Part of a small language model's weights.
Architecture: RMSNorm after each block, rotary positions, no biases in attention or MLP, untied embeddings, normalized queries and keys.
Training: a variant of Muon for these matrices, 990M tokens, 3778 steps.
MLP neurons of a small language model. Each row is named by its layer, matrix (gate and up: input weights) and neuron, and shows model dimensions 384-511. Each number is 500 + 40 x the weight over its row's rms, rounded and kept within 0 to 999. Numbers have three digits each. A neuron's up and down rows have the sign that makes its largest values positive.
Before each neuron's rows, "fires on" lists the tokens most often at its 100 highest values on Wikipedia text that the model never trained on.

fires on: " El", " Northern", " Ang", " Del", " Contra"
L3.gate886:558482510531462566544423534566481526463471503422549508508448528538471507458512476481504520520599536571508546489491532540526495565516514571548488516446501475518497491491505520494526474554485543499473529530550604508555422486541509529523493488505503440537494475470525523519484444450504548498506448501520453508575499452527532617515492521467474528435498547478434516495510502491518500478499
L3.up886:517507515504378515511505477482458591478506515522570502529508516513534521498478513513527540484496491428507535550537474467491505511521441468483541452472492508396475511510556518491502455519590549566559517524471491476573411500543533526566529489540447485471552516515442460516484515580519487468491514521436515505530409504528569523464486518396632434460445480464434574529426511503499562544482

fires on: " by", " for", " when", ",", " to", " if"
L5.gate205:479489519588417502475524496513481501434521533465455521485483517479520504515542530464525437473516494528506496489493501510490475493542494500514473499515445509437524490444542489462527571502447490435458478506441576520512510492549510498449535456529488496501482517510555571463577407520443513551528537459477438503561492450505459576474555494469565508499491548497507520468489496487515453520454
L5.up205:540515567512486518526462578426508457494505491530483531546446519433547569472527499540535476535538418516545456468487522436478496505500521524474488529496533497585522526499525562572500536478466513496482479428500484511505416470550528428439512458462458527412568618446477525514458582539474430494516556524498578468485451507490444491501495516554534474571508513491491471543498469521509512521511

fires on: "\n", "."
L3.gate1760:514463495461524500523497509411489490489524508533382481509478542475564428504508490449508411530466480567517543560505420520497510566440511572535516549502451465515547492449472595477531439473551576548446455521494476467523519490453524548481420516478498511502454490480504518462479457496557502519550483457481508524547494485492518530453440486523443465472477480474507532500563467524518519524520
L3.up1760:432505452505485484426427477483494514482492486556511465536489465523497474501516528536503445555519464559478574561538511514390470530533528420528470560482575503521509517445465500472487475505538479511524431462514472513551514543516502493516421538531522505559528490508422444513541465556512528478464534482502451550536503479482544508469535444536502445471436439554499509414545460506489568531461

fires on: " that", " because", ",", " although", " though", "Because"
L5.gate1324:446478518399543491529463514537500490528488475426460492478509459425480506541468507487537521493413541516525493534556468535512489465552512529501510538460502520504498533495518504511482486493471535489495518427487532568461550463461444431458426512509468497512502508468441541513479441489509475541491407450542511526407493508476484486508560519496547429541515412489448510520557442524527556486503
L5.up1324:535487469451543475546571518540476560423511504506479571454523528370521487526567492456513509515431499465454512520502511477482532452534550464513525398533495463565511511512472517494540527457503536519495498550480507554499466373482547516465469432538489520479476430451531521466490469488558502541515474562514499432477501454534547464453444454537519486495466500509534577478479480560532558459531

fires on: "\n", " Bo", " Ro", " Ka"
L3.gate516:467471526486485509526560532503460516492564436475496509552478543520547542493531463504485492513469477482509547576516484483490485560470522535514542479501481506529540457512519474463487417439508553533501523467452421443552470504504464499545513486482450516595458507535543477468486516532476481467467510498479514502550541477465487544560471492518431469499459493476480456480553443531520525508495
L3.up516:503497504542577503443541576477515493496502449481509485565535531484524490458547522514450460531514486486502488589495497496496471489519543503426553458504487537576417512560597560506474578487493592503532489537545526447518452496566519595552489559494494480554468538562540497508416488576458443495448541538465480480554459458460526559539491493503517482440508511530495513483470484557463513541398

fires on: "\n", "-"
L3.gate1188:471523522553490494559469447503533450531562531471419535559500403527492515494549426472457470509465534554515492538493512478507521481460506504509450568564514574403545499466518548528495525543525526488447510546504486506512479555506490517489559507451536492525420514507472498516481457463497486532517521429474454513485517535540467525456496503424563484574481477454464515536499451583494611519476
L3.up1188:521466502551469464484485492513499554487532544447508541605554483496476462518516465483486495470458505507559466437538490460506478463455431475571454502492561510450465506491446497416498472488512534519451480484480494496491505545464460542476446507461560505503441461501480426527571547456541537520511490478561459528506478544507531521452511502498480552479515517521439493486492484476510571558513

fires on: " where", " which", " his", " him", " whom"
L3.gate1774:528545475525496556534541413528499553503566411492527489509483442470446491485547583515459507488583430552511534511498549542499509461541525535500476517554508499532530457446518424482531478501452592484504484534477513577543438509506472455469511422499465502561401504502457523494468481463468521443505470500575506457544456518505412582575523556517464534601405506575520486570561486509485519498537
L3.up1774:488522515433500485502428501492405495526506582480479519462466486567473518441557546491461476547559496479522518433581499436540477491458511468458510523561436539523435408439578501442538534465466488467494472577487526475458484504536516456460511525473511523494546453513444415470453501486496556561516576483440482557541501543520534528490468534509504511450554514532521502456500529526535516508514

fires on: " in", " (", ".", " of", "s"
L5.gate2046:527473507554477492448579516512579520518428551461567502490487503472453451511462428519504504468520538485537501507547493535538531467512544549481433450358549490518496516420501519537567456518504522553465437545519487519507481453534413479610519481534510525519483527469501507502533454520495495378524493466470505407527530427488484455503441466551526544473597511503506539522533488506515498520478
L5.up2046:467475493486455466466472521498501551529544509473450525486474484527510509515476543507520479499522477485525537543478520455429519460521406516538527482520564494503514523565456531472440503541449450514456519527550455511487476520432538532494437506486501520474498542568581492520491468465517489500438473512438529483473467505516490447500491477539466465540448469473453515411575500550457496520511

fires on: ",", " of", " to", " and", " a", " or"
L5.gate780:557515499449574437466570452417482463540564549546432466514555543509500510532444463526431523489518467508435466557466533489520513515536501466478467502462486588551470529445456499452482629512542507528550421472536516485467500492477489526492549494529454466478519529498511517556471473422580514502508563464441459543483547418439453509589478462478544518399510437482472567541448519541468539453467
L5.up780:523514498506486445482452456449517443541522448459412437531514418448533410474541408443449509540421558544436425558470532451519462504472494456466567563465543571469538567478440491486553498489564514478470432431588458502492574444496557480476515505491512466507486516489488461514477534471447539501486563510491562520470455433481523529517512455570569468431513422504504402509562510463529441502483

fires on: ";", ":", ",", "."
L5.gate1426:481421533404519524506446516481464505432541461503513488514500425473465467559544555460542470566475532511500578496506432543544425493457523581445504439513504519491492456478464388518522455440511545514494465577421507532474528461490475534520464506490430472451458547553534543500530464488468500474561567438505457532561511460567527462393584532545552471533490504462569520574492524507483434551505
L5.up1426:453457532488487468457466532518585471489485475578509485460499445504507441558430524510544528600584443466522466488491520493414498504481439464477496537450499520560521409486570455493487513515506402479432448533461504483511506445476501563537422496576436499438508450510525498421516486519516485455502519411483533397468449457571499502559585445516474365495443427538484476488557474524467516533522

fires on: ":", " family"
L3.gate560:530525541520501540467572541505538485478528506520508488527476464492490438431566520574533432601552546539509508514520451484407506471522532491559494548480492532473531457448507503600541531514548508540519552551538521508548545499448454484510391515444514470514470573484526444519478546443568553447489410428572510533533589465518490454425494499443508409466425489463496459494446496501499578575475
L3.up560:489436471486537506493480523511432518500567443435446459462508520524554505455434491468419501489565531477544469544589499535539446483551516513532544523559497482535490504461587470515524476491485445481477486481452563481527471516580539445461476478514480573516448554514515539414494499453511440496459431512559451500479476484506550480463564434540413517588595521480518429505548489496459488510455

fires on: ")", ",", ");"
L3.gate809:475461527480502455533540468496573494547523607461444489423534499492499499437478448467457492449538512583515454457483475475446518437483496469518546537460452518460494453506522434525478477535507461526471523473508512476528510535490492402518545508394454444473497535484551543568537516459450490486445516527521450498464540505541465534448452468470544459507582525565469508488457458517478503464466
L3.up809:479491526469464497478505525541497468528461545517458499525465518470502470434576365439441465488390552522437457509481518518540525476481540506524523557553496543448473567426541510498447498510520481466469433441441505479487484553498506396512509542435494470393389492414490501562494504438436526558543589581526484566511484535497469486477458449489513475472542505543522468475458506530544485423568

fires on: "-", " of", " ", " sp", ":", " a"
L5.gate1232:505480494581417502469468458481494530441514509483377510498515567514469491512510522511505445496431511534447524491466466448523568485540560515532436494535510509531471483452526509505556503530517504456503528549516467506526464569483416497503496517512463487505552473462479512533495479440625526481472564492479459527582462555529525536563450565512492436406406514544537535562458553542489473537492
L5.up1232:475502408494500489476514511521493443556477462436478481459545458467558484512503571471492492531529478479464490422509547520542474462509502432504395514522475480490551598521500512523482494507603489529516504532495491482449497515434486415487556445499481543465506525552463577440472527456555424489465505579569475564500506600543608502452557483488486521502519427484403485503469502525540526474499

fires on: "\n", " their", " Their"
L5.gate778:482527407515532440394557455400454542485502427461531467496535463510561451536532526563470471502478521518498512466504526584537474558512575490555415539515401437468528518569459528521463493518566482547400398469454475533481482526503501511439422500498553446555512492416511522527432467443479500600507509450461526525540438430555495484482523491417495428539437554508547541511437512500461543561466
L5.up778:556513506562493510447482490430525468473460532473490497502547511547458468567564500510386463469490486553458565457486514421468539500454448515566508505492447516562491532561539559469571509554568496556516457441478453482435485484489541451476467515494518384538509464447500485510532470520505487501504570485463460510499556565476562459520464532483498494517510500449480531488516495553527505568408

fires on: "\n", " |"
L5.gate984:500539459430546462532532536478464512417521485511564522514476483518507451536474507509464449458462546512511501546568522532499477497515468518568597471452493483533453528554500568452542489488458522488482509524456503484490508458528474539477502450450432529486420479529562494553419569510474533454510498498492519504474510487450519482576450550444431521453560543514461489522470491505449485459509
L5.up984:525468495499500504518569549482441498567549545461442563592467480519549454521429499539484467495462479504473466533480506465497463528553452491491587482482427512565469470564509573493483488461463520508482518466430509481563520460473521504486502516534484543538488564538479429533571470495508473513528590503510528477458434478480534445450482550402460584536500517461514498489442506530506519571468

fires on: " is", ",", " as"
L3.gate990:550538485453481533494583484447489493400487481402605552459537470493469505457503512552523494542490433489506477512466485481497493514497515508393549443492505511516480538560505570515459564517543429510512484425515503561481537569517494464452484529486507541434489494516529559486403483498533441460459463554544490513466460461558515496527553451429558561446511556454503536489566465538479519463520
L3.up990:499538539458501509540591509496415533431461540469539508495449497497480530497510509524480524508539452402479479504482464432525575455500509464413477471500478526543504521523478545529530538523492477476471504485461483465415506550532519522484464582543482521566498519573519443499489513489534405424469532447525535492479497464562497454575490501458517539521487513540525515525577526568455553427506

fires on: " the", " "
L3.gate1476:559479510564505475431540516477470469510497535453511504513521452532536480463600441470525583419507510467510515542458534464518471434507441509507542498489487505538458507515589523437523547458510592531509491468496505490464505555522538553529537490592487486517469540462443387570486449521531482470593467512497520499515418448524490515511492547463516530487528526442576493467511474500466470531507
L3.up1476:576476512465498566473511500484527473558470501533513499536504512493580495521535516492597439460550535549499514520499541494480466473489538524507506510515567489513450482516567500416498497561391501482486544525515453490505488534596536582477463540475419452474468518464504453432507468476546480491573466546441504445436469484449529537557388564480506473490495409462564505530479512517515443519582

fires on: ",", "s", " and", " /", " &", " those"
L5.gate814:544530455561498443500494449466483469477507496564419585522516465494508496540518424556565473479539474436500518530505537462546433413519546469487532498540512514501512561511431474505506467527490441499511551537523506467504496443500533467531442510518471472471575495491476427485568466447478508529484439487467492478584516427529499495546490423506548552517512469503474497480469419489450551488452
L5.up814:461481566419474494480445446513477519497505482512588524551473516516577528461502488503549466521561593467452458496502525495514505531459523445474486591495482533502550526491522487461540473527467505452488438506553512511504434450501604510478451466485496515401440450463532412539557541505493476464552504533465601524496521467563429535480506517539545518502526544506582473526538503480503470548528

fires on: " of", " for", " by", " on", " including", ","
L5.gate10:480522534501476466434493496498512520492485475441446489499520451529465511471476501514555569432513568505491514547439582509539487450486489509467401457478457522591472508540426456480539486480541482478495521437509486551495497509461533535506573527511488443549495436485508491526419463462494549518540522477460458438432431549562523502454593492411542559456436573520478507471545420554549543546501
L5.up10:503507506499491493443527484492526525512524537475521512521489475519532560555612496474507521522476474447517554496538529456504541495542501538527518470541476548457529447541505443486508447507573482444500542450471492509494461496557446512528446443619509518488520410487479430566530507486603481479511503483554527499501468576548437521503552485469514486541518533472421589458513513480522584441461

fires on: " the", " |", "s", "\n", "'", " as"
L5.gate56:498494552515499509505458526545553495510554561457511560507512517470473414476494501527498465531494511486419475526483503468466511478442487502473530492440538457485475475470525553534483444461568465584517536565503444537538500548535463566487478492512477461506508501470447396438516511484462478544501466497432526438482441463481506465457491514498435515456548547432529528499495467558499485514466
L5.up56:514533474513543456522437552493468515509529481474479539472528444481566486488496514469479466473472560595444507492555502471459493480420513530504505397552488529487522467513527549586573469500576483513424479525570455577516466562479453435510417520525433550486439464489483491463501480438468499460562495442490506468496531497424475469457437568516427498482496477493575503507503496488551489443455

fires on: " of", " by", " from", " against", " at", ")"
L5.gate587:436511472536476502416505527530489516470453494468508523480448492490547479513457527471424543533488515511567412535497532503504581531462480459481436502465482477512513522467433452509465510518510470478486455488551490513478535436493493457526476501536553516514501457487496508448441436479535522571475539487450532539423522473487489477429488482559453551456480532498541478518493448460474494477478
L5.up587:507564527513585511511535521502427478512499528506443524512483530549512515507565547504451518554491549491524497444479609399545515508504516520515479491455509563506505568479484464444442510460547582498511507540510491466440512538455467543571512481494498600521528492524481434562470492540517531442461499531431434513512507573468467494480546460551549528484499530446445537392526510460480448580549

fires on: " "
L5.gate1418:490500469543446483518475453452538492481519496458442521440469442531376538490433496484450575599510523525521510526515486479462464521441468563433475450468476482532510442492509487488536564465554467515505491469557437484494436485475430554561501472502433443549523525560488496510527538553493496511520494543474533415511496518484472490582497434545489492573498551483515488488452546489508469455545
L5.up1418:487612507526458535511463463544506457492476502498453443497517531479571504563560532454486502494508445533517529480474575504442508457465478502484552506508484503484459492487490511510521529500545569431453613474502559480478512513506514554531476532503536489485484460455461516521526529496540508507536500600487529461454502531488508481486453469523486453605520518501438498562431493452516502443434

fires on: " in", " to", " a", " an", " as"
L5.gate1888:460454489518475469531497476457444452513472472472553501543496460513532482475507470465495526396468578528487458452522481535434508542557492486508497439473477534502559495455511541501638562438481403486504498543545443513460512462508554460517531504547550501493440444433519483551526587556464479552472525471482503541575454536475555525557467507504499542443473450581457548553563470479482469504475
L5.up1888:471516408434500453484532419492459382436520509496542486533515504525535500488496436518449531472476492460472493462469515485488537490478569519496503427540500455471553557408584440494538533568496425541517404568483579531521560507471535532581485449495485497410501470494529513507520553486505516406588487454501519471523574515470460525470525493516538500471514510459583472426528475499498555472419

fires on: ",", "\","
L5.gate1981:560509512527504478542528391432487527469480512515530511499527489437462469454545458481417540514557546508479441520515481501517521445469500443432549497565539558457516508503435438495501515512499425534587496521493492461602421547421483512551477506491465548490491519520535551443581463458526471563476484515505546450480562502450530519459502532522537463468465491546542513458512466538481500478523
L5.up1981:478440469384479594501561488552489448488509506554503510496490534450485543480522456512556487479558541489478489509445480554485548483486518448455460557566509506459465477441477472487508571527494507480468479526493546511486463489510579474492461503524497473526498496504421508528471449557486487592527548531508464505472542526499456465490429456489517510565536531516461573478545487452459455429538

fires on: " of", " with", " |", " only", " the"
L5.gate1843:540390464538510506450527434479500509454498449491476481476497571508493458527475491453460342503477525465530443557480503497431534501525537583476516477449529516548486526589460501492548574509444484457478514502438562514456524494521532543499550506504505468408525514493463498531436497467543494549580513540545470431530593527462459473500512564462565499467448524462497509426493542511459539498491
L5.up1843:404434514522434575512526564506441544469536525514456467519538493469528501493489548511500542472537521509506521553467456439521454429547480543462464536564498441530520539512545552482475394472440493616531489483455487589581484412538490432463467444497450456503521543519538454530442507480449473554498555417535503552494555498513497526451453611515500498535509537511552511451512430482462472482503

fires on: " "
L5.gate234:562597488580514531527468484520558462446537461454414507502464455397522517457498547567491496547537511533475436576528503457493513543497558464490490430515516461557511523574441461455459430428525558532520498411514509493513483504468480518553464463543489445382506448527453521517487463504530565506466421557461573483482548521493530484488512538522505546489438436490556418528497488501489482445455
L5.up234:503509567473498492543454485578514403489527476478437428456473572482429508457598540479517522556447499501531553525487482437569480544416504481477546492522535431490489481517515534541518518401562459492480562445511598502443528524547548482575484517489499498493584523493512516448531571499614549462491464598517520505515525520413513539462475467526502460579427491544531530492530469470440472500438

fires on: "-", " to", "|", ",", " 20,", " January"
L5.gate200:547440456538563431530557476419528476478538454498473538454475557457551493482480506486440451576587449521450476486552579543516461520521534496472494557542497541474467473567543523498528501483534466516506485521493470514480504501467494453564538547503527473511474484492536463501489462558413497533421432472567440513496504427520402503520412529469601524532475467483557515447476512466538541483415
L5.up200:483423442470444484478449518370495463523540502482437535509441475486547476464471452558538507458462524439541482527463525528545401463507504511534462540481501482475574514523527504534545409498476530575463526460519557532497503392528550484516483498464514501491444563480482550486561477521484473498450482490487512537437514479496502445461590499475527491521465437574461473547513508564511448482473

fires on: "S", "P", "=", "M", "C", " ="
L3.gate1639:514372489489443512568509482503431488494516579476459490523478483473561487524446490603510554503394483506533525551551496528484467447468525538427519482495492574540445515547406461463475488526493458430435478430464554487497583512552557525556468504463541524542471405494419497386489504541525445498476553464477504500470553429523485531479548514425500463435566457511473519493514524485490587471516
L3.up1639:492479469496497495544512509503471498468455521504583541525466496457590501512439577582570499506494555527568506485495515480456424518491488592506527479491562429465533524517527493468480483475476491478542450534473519490485526487534483513555461487491543527514454488544493479479463429519489430549520492536426462435499614505562562578547532528429562470512487445531424451492470457419474433488483

fires on: " the", " this", " free", " Free", "The"
L5.gate323:570480415503494525525572551431524500427549511547546554514469464518518498484483562511476526486523481505469489480512464466488468520497520529470496540531507446495482413436490468514533475480515504548570488533552555550459454498439460526514553447509507489512531417448543495506482483512495510499489441552573574569502513411450510483451461542471541465460539515569506456552509504507556445534509
L5.up323:519492478429517430520507497546454493513519506502469527548535509519498487525451415498520561473540565471448480555488545452491468518493568464526530459510520552484409468490546525460492543564474524481539505515516525500440481544474417541494486514553514403548484513518452483564468513518424528550495504567520448516496565412469505543482477517433475523482520501571535471534523490452493554492530

fires on: "-", "|", " |"
L5.gate1023:524492503478546495509443548488501505545522529541502431476497481450479480451515490508477530533480526467533535461515540517545423457491467488514466482460502494523518454493532524551535474572554553474465507573530522466575450466540501512479484502458483488502496536500501498476520502505435493501481550540436428434455455444558489513490437502444455504534478503489507467516461496485482526509458
L5.up1023:479559422511568458530478488436503530434565532496553547540447456523509465531475479430440485447488419508522544591517447545503529426486447464474548476501484476539456493505476476538510461543511537505555469534511490483487530443449543499469480457474527474492470488498465505557576463493538458500485538533558503487518485536470527441467485546527569534489407478521518438474461500553480513501475

fires on: ",", " (", " and", " or"
L3.gate652:516528521523495521521456516549493504504506518491485526465544541431473551489535512527579536538472544527501542489534446489556549553528561548535499480441470519452550530528497465492531502491532425515555490460479403540554471497535444531496526499540477488488562522496476415546531500496565478526448536503534538551535579480527555472398535463570451455481513467471452430460498472533512537549444
L3.up652:402448463506460525444517571514534503498480567525498489478431471489522455542472477466577564521517503460497490570511432499542447500479474499499456525477521438531461472570425537513548497451509484567480527533420542478412537535542452507506472517474396454523557465448520482502506546478536483521469504511474507576481490420405486507453498551448440511466468526557555483551460483527510567519456

fires on: " The", "\n", "The", " D"
L3.gate1519:514470518612514595519482444481473515493511528574536453442491459464493506501515549535525550473463543538591410452520506471459420556511484553487496487596608478482499467576546543500477584481516488493564485419501564569478438554485515490443541605469512452539458460480517531524504526468481515490453548503505549543506564442502541486515545484443500454483453470525513485473457576476595456511517
L3.up1519:497479475513467511555464440476513505505490436478469422497480526445502518433499492464483565595495515469476437447477508504593475524566514530517503499484523569526514538489544534550511566525455541540506474528497514495523451528484487422508412498492506503500428419456609483529466474484447542450511498523491518471372463508464497476490529541467513459636489457542505479513471582514446481443508

fires on: " for", " For", "For", "for"
L5.gate617:463453518551463481518492373522562438525437486513491512504463495523616483491496534562476505542486545508424426494475490509478519568557446523445544481451541465538544412494541471521436500485467448491477466512478494486417474566516547496518496489466508508478535465468541511486552542484549537501509496535486470600555457582397466504508502500504430505538526508525425517502517461509457522462600
L5.up617:517481554479469479500515543450538480541483492498512505581536473574543431495511463518508592512497455421542481537438490438496480565585461537513494500601548497501457542443485534487539538525488512550467438476451484478436515498530469530518498484495526548478481405528547510538407531486555512538457444473494520581477523489559447598499441538416492468533481469460511530477482493493523485525459

fires on: "S", " c", "C", " al"
L5.gate1098:485435518532492523509523503471512471494470505488518481457518475527496495496511534531574592530483522475528475433538450501570508588477523475446448529428540456510515522469474519456484534531459487480500579483535502470512456481529505514519464513519526416550515573455497403449452545545554490521546472493466512485465512579562470466455468521465554452557503471465463476465450517456538516449590
L5.up1098:563446492496553493560532477436482433568502588468540489492418492522510469473484518451486491515467573488495506508561470510491482552540510480408512518529554440529434551502503506482535460529475494494452500533565501413457443553554536481451462546488482524478536502431453473450520509460477473500453496607542436476504582563520482551495481423468591484482497463465500480515453464538519457513486

fires on: " |", " and", ":", " USA", "):", " by"
L5.gate1088:510556519492532474537513473492501558469515471412518550615466448524530525497564567551547488567499515567499530482450562509514556530507553507499512482494497501492472457494482487613486430503559491492528487487481525489529425558510468438490367455505510491508511508504543518469543507523544557569480422473496619481482520559529546471544520501478474545538460528403506499494486469534531535455480
L5.up1088:462433499500440488465508479422512553495572455480448489503487630531447522577463558461429522529546484556567529540433522508494485504496475454437497451565491505479537496488528439493512500473507551470530496427427520470504472488564518550515429476511464550478485490436548484471461465486478527460539481476479483498508438538498564445514487494547521521530497489534499552481510477485534516530502

fires on: " |", " 3"
L5.gate887:498439491542513522527509480549436533464473567522519537457490485572493524458530607539456501512542444496541460483492448478441510488513443451506560430531436530520509493494508491469513465461533538507545554518442557497504474455498416483503516417500534492581455558554509558500453514502438494468515585446527517467468457481488507548581535548532497464515432560534576473505522498387491542418474
L5.up887:575457510550561583533552508457532545446448574403531497476426496488554424381503541517463511493541486510434515507539545522449502504538456491538541463498476550538503471530506496504492557538520541537458553528481542444479529514540451472532587468466534448493454475542544576526544584496508472494501553473480478479532461563493497537455550508510534520556428607483510486473477530483501507583476

fires on: " in", " of", " to", ",", " |"
L5.gate1085:479559468479457457431558436585541471570468574503528471536487480465513484469526439511526519551489566520547411520454531489460510472501547542506494592457449517458511504466512534464534478404478467497548436512527468488519528510516503522486489553571514468501468469492498488504495481486496438509514501552471522516579406405542484536456464503515490555500394513493477477532506452494564532476480
L5.up1085:450461509489471446506497450476436435515461524440514510452450509484522467441517471555518419546572436493475495533451544490448540455562418508454498491528485523508515532455517504510518506408481496542521449435579484499505520409529499524485500560420518489411570535493555414558520509511471456443445432501543443490541422486538501485505472444527585503541481513528553460465597486481513489527547

fires on: " and", " which", " This"
L5.gate1715:515463451459520502509528506454487452487491554507569479458434473582504522544450485524444522521481542476533499471544465582401533554506461476508540544465566469454473485414467473534410519480521525487537446548548465556532544556513519530496564510567495544503478457503454436536545494490499500410486487504484477570496536469455462472479551516442448444509392525448478468543484413461425539515493
L5.up1715:461462519415499527512469552446419533449561507568584507529457492479505522518540539404438471539500498496482554472488558433502455541451566569512478552534446553508489448396529516483491437486462521445539416473526452500483525475459457472476509490473524526475595503431526413474508466470489513485470512462523562511564568436439464594464475507513524495460515486435521488507482478576438497443499

fires on: " is", " was", " were", " are", " being"
L5.gate963:469538507540445502522519531496494457406556550460550517493537577507498405433512520461531541508463503544564453473478488495530481501522422553497483457503402513527536521475480499495460443559539432489461529517552536462525478490498463423561470425436477578485499573426538503470468483488511503525521445509489544509495501436507519470485539544482455552547513524529425493514519520554461468483485
L5.up963:474514449481468427574564453515531520466536540556525476489457482479415496474507432527478506605586497467545514482474465456500531479505576463463552523533472544479487489426479497479561527495508569525400528523452508519468500481505493422480562492469548450532448530562548449491543508507492423477503518520501530592418525493490505460534508485515508550517604477475408518424547470513498515434536

fires on: " and", ".", " or", ",", " to", "'"
L5.gate472:434457544529483478493447485505522484484502515541475593421489479427533490487496490511572549537524438488451507498468471499594517494440478480465477511408513466444497550552576492434487536529557446508512562463491550498570470447448446473476486552522480537562490408523539598470460465498481501499523503458502465475537571544532502507374543465606485457531539415508493415548515489490464531492513
L5.up472:503482485535448519466562515490468514464484462511540516509438473515514395542558523518535502526474572495470503483434533484559487508490501506496484575479439493482531444503540437497456526478484602552496478500507467519526491514550435536473517511506524419513507499567493415510467451464516476467519563542522500460525540446406546524544486522557494510505486509546553465553510485490477428495517

fires on: " |", ":", ";", ")", "|"
L5.gate494:528450548509562494509503500418502548437511492426437484482510419442520597495436448549505516570478430499523382468494439455498538477483459545452473538539486561478502446473509476503452508518473527519516544492504494480536457511507480535518468497509467478493549508538530535477530474518541523441549513513555481514457525508489528476444478429503452518485557543528360460479553444541538550478574
L5.up494:521486520424486514490521485451370418558421534460443453492447521509497435465554537515516467475547468492489534489519464527551487549437511483411544479526532503576531493511475544598531443512516504510473519551487530488411445563437443522463484451570506510467486425450538561493481467526562421518579613503477556507492561502544492484458539493499485470515485527482536534460523511468541538453553

fires on: ",", ":", ";", "—", " ("
L3.gate311:490463485436522494484511596496509443571510450471491513497507461464469526548572495555522498536510502452497538502495431509488542466460504507501486566508508565604472418431595461532477521569438457479455545510493466494524529436527481472505442494480552487507552510527552540473426556514534464462532493494499503540487494451574444489523444617495492444507485447440478523503523514564525571502472
L3.up311:503502418541570506454563550500444413547539506540497423515445533515485497504440497499533461444514530602534577483516494428479549468512470480492524501534473481480512553504495526541475424513568510463464484550443542456525461544415490506541535433519528534477557455536503500552488470561570555529454489579522476537497535469471456486534518523529500502509566538510456498503485490513584458490483

fires on: " |", "-", "|"
L3.gate662:478512483478484472517492521460510523502580459505513544469510469483490507526446542541492524486488516494465511490496506493465482472497559529519486482432537547504518529519509463478517476574444457611559521551506438483463504419436548449532519456529466482601530479517470540500521501543537489476486503501482578465517517413495527517497456509426455537550504589536494470453555480538500497514441
L3.up662:462515501528571499474547502489431552465505479488443481488489484450540509529552526488490544511539511511542533595496385468451436547523476431584494476495426499574472561484462518405471528500456477522494538488441496465513546501446516444492554433521491499452560487523398496538539608470428519569559535450522484529474530494505406510489584516526456542492466620510517593481503477514610510485478

fires on: " the", " In", " On", " on", " The", "The"
L5.gate895:457600428510524591470552528485425472453548534608491526435460474460556474421538516559501526502544514475531507445449481533499493482437478579498481477505582443531483508483457546475436542493498511561466435500481514506460497563502510488427526450447499539510554431501456405479546536453436501514442565464553532587540483508483507494512560554490538432467512514573514457496536524488474499527494
L5.up895:575419520497534503551558550457499418531474533479530507501561463442485496505454460548532487515558593496488493485514505546462539540512517546496549513465452550469565554474466460492525538512429506499482398471483470504526472591477503436470471519549483557540460546480500461493443536504441590463570498529504455471476538473501579539507509522437525461448521443511474568403497561573498497504491

fires on: " a", " the", " an"
L3.gate1971:522505535514584533501462471513470462552496499411537515497530451531469517485418445520496566490495596571471507578527583552514560473612526473542472434525471513540436535475493473455506523515549471566498505523507502515492525561496513584478492525526485486472458479459456511460524531513467517495562485477494480481492466492444574476461517494503454462502481503476513541516472492541527507590496
L3.up1971:551481472386538478454462471454455482446462482477533490521548488508565462507491524530491488449487484471504492477500551527456547480522520457499448516489462526444461568498538465491437474553563520506521490551478461469498466451547479521429469501483434508528386515477474489395507499468463448461539556483513437511518493470515493493495497499540485558572479481478528494514524475484518497430547